Weights of a small GPT-style language model, trained from scratch on English Wikipedia.
Architecture: LayerNorm before each block, no biases in attention or MLP, tied embeddings, normalized queries and keys.
Training: a variant of Adam for these matrices, 358M tokens, 10926 steps.
MLP neurons of a small language model. Each row is named by its layer, matrix (up: input weights) and neuron, and shows model dimensions 176-271. Each number is 128 + 32 x the weight over its row's rms, rounded and kept within 0 to 255. Numbers have three digits each.
After each neuron's rows, "fires on" lists the tokens most often at its 100 highest values on Wikipedia text that the model never trained on.

L8.up1070:127125082177178118104080108149131145168087184115152115124024130107143138139107105099095100149178100110131093150163109106115081175106219109130128159152135119123208129113158085123084029149106134169119099098155152121114153103118145114123120135103186110128098148136135100216095039152176168099
fires on: "or ", "to ", "at ", "ors", "its ", "f"

L14.up478:115104133170117093143209188190154144168138120116137153089134076175111144081181143122127147146127132120138146074129115174096159135134126081114110157131174156130132147078158120052189112129051107120123126130081062176149122119141136079070197110044183204104098150138099141087097082165130141106
fires on: "int", "y", "e", "39", "le", "46"

L14.up789:092140116149143064166185146115143091122125149096156104118105127112105133105107141061155066129178105138154111150150122144100147152134112100130110107109048176126113099111141124201143120173078047149118124146059103123146126173176092122148134093106119113047100160131131169142131138145105128122
fires on: "′", "°", "″", "in ", "Mount "

L14.up180:129166094129054108128200097157143166115149122159134122174101136138104129150157116094119143141131124154145146149158134166076092076116146084127105162101114120153148125081134163096119114146064155158114158088110130104173054117125138080125128148104116163101108141056089153127149107152183101147
fires on: "re", "sol", "ren", "Hol", "bre"

L8.up732:048140132160153122160097121093134079113137168063120132142087168171149140110088111111135134179168104117116165134121101125182108133106121113147086121099085181149144143107179103148196073064134116149134184076156137117146110109117120072172179202110157136110078135114129102123159119160145140114
fires on: ".", "s ", ", "

L12.up1310:154120083137115089131218096131161176146162147159096082140147134114117167166153135075142093088091120189110134086156158178098122085094087144143108191099102070125069129090122112153129174050082134125148149129148084075155114147111161023100063089117121121102089132106099161162180141111092146100
fires on: "re", "-", "stor", "or"

L12.up526:114086145210107164134173092157133136174119186097177117171147105146133164085155110154165194117084090157162175080127091123118159116118123141175078176110070142127099132133127139151065128066099123106113151119141131107174151144145160095135124143082194106150095151169128132103128114123070150150
fires on: "-", ")", "oc"

L13.up912:130113090163169103090049138159131095131096167095139085164126182158179087111131129103104108173188101094122123179184155124084162156140110085103123155158132085140156117144137082073081095072100145163071092105083118161153134101105147123072121157091175130188132113118143148065184113126120116208
fires on: "en", "u", "as", "th", "o", "at"

L8.up906:063138117155142127147126131083140123143132162124139097180152150157133143088146126098141096131138111103152127103159125102109133185154113119159137113125129161096173127141187068090186120087122162135108121107112126127118093135097118113102194234086162139132155115133135191089150145095114120150
fires on: ". ", ".", "E"

L8.up1512:077101161159158120140192139148159130164109167136090088101135194180144138135130159141045124143150146143173093117126165143132152179132104117076115110152124140103166104102141134165143121142074134094175146079080173147136130089138155104084079113094201155058103169106080115113142144150185070101
fires on: "and ", "p", "three ", "or ", "(", "of "

L12.up465:131122098110127117149157094182139154122100128121108087153138186108199160151135129140079153223108135109117107101131107158058205177122118140104104099159155102116076107094170156080133138112096121102157150099135125115176081113115130146123097124128183139133127165102139110152136154119150141084
fires on: "and ", "a ", "(", "one ", "One ", "Her "

L13.up74:128127096166183118145086090158141142174116139071123123117169165212177191097139133112081145124182117116104154122137117158039122104139137106143105150118113076064137100130198101135144116086137129096109149149118148162141194095137147105120134165127137145121106110096090105112132139086198154126
fires on: "o", "y", "u", "z", "Sil", "ill"

L14.up1002:124119123189142118209135124132154119098108138059144084123089144106132139127161122170128076131099159186121108128169139156117170179123163190095140138113055121141151120129146171165113154159114088152119125147113118116100099170228127162131226131086128109121135132110107141104149117075114112103
fires on: "″", "Z", "sp", "av", "pro", "°"

L8.up992:123094094114113085128164145146169158128105128177121072118138140135113154139137123111091123156107150162193104115126171149140186157133110124104107136116147097084110089097127195148141162148094129161124109133048115110118121096106111166128077070133145212092114140107144149077193162134155110077
fires on: "to ", "of ", "and ", "(", "in "

L12.up403:120083111121127114169164210175120093157151164115133099166135083124154140101143110176125138112143091145148128053125076154163116144089078089123069096126106143122108089113104147148120117103127101080157163085072102104102117193201176106066071135105132181192148171158122112156101160116160125111
fires on: "f", "sup", "h", "ap", "-", "sp"

L12.up908:123174127138143130165123075118151102099130120088107161134130117134141164076151131118140121177180079113166123106101134119084179119074130123133084123111131131075182094143160075114126115143117152164097129094076145129115114142138168126115134154062141113086126139091069178154184148154123111108
fires on: ".", ",", "il", "tion ", ":"

L8.up625:095111140170144100205068130151110144061117207095143159124082162127171150097082130048102102200146077144094123116148118125108083146200164094137139178120095153191166154090148110063139094061106121103187165134143192099138111060110157130100110183117181134117116114067147081171128119148136150112
fires on: "at ", "or ", "a ", "all ", "as ", "in "

L8.up369:063160105152171126132074132144109151069091169153145172126072131088167107133122117070150120135149110103109122107156117144136097158151164146142109145105087095152174120134210136087174061046132106198129159106172190129124135048123100126108187199116114123106090108118134116166122097152158162102
fires on: "or ", "m", "in ", "on ", "at ", "m "

L12.up1038:145064127159060099153168134114140142130167169041105136127163143145136200136112129187157126132177140162130168095132090196113164122081134150087141125071138119164092162166166120138127182116081110123109120078095069163165099094155152148135130091102198147118076129147105165113125152128145126102
fires on: "y", "or", "int", "el", "ir", "ad"

L12.up280:159087102143090076133150158132132111152126113163089113120163136124149107114123095168106158161082086139172205085207114132100178146098132146119065122065127130118138143103158116126157161113119126088146164121123121095130082134191118086157091156099122152148063209106091169094119138089109161160
fires on: "-", " ", "I", "V"

L8.up650:140105111122121161147141095142130124130156175109218114146113154156114168074156157129099153144139122127147142141117156086127156119101178072106125091114128190147177123149126123092136105128123145140154087091136118090127156147127118098086171191085145118137119153078127150128183092120104102191
fires on: ". ", "). "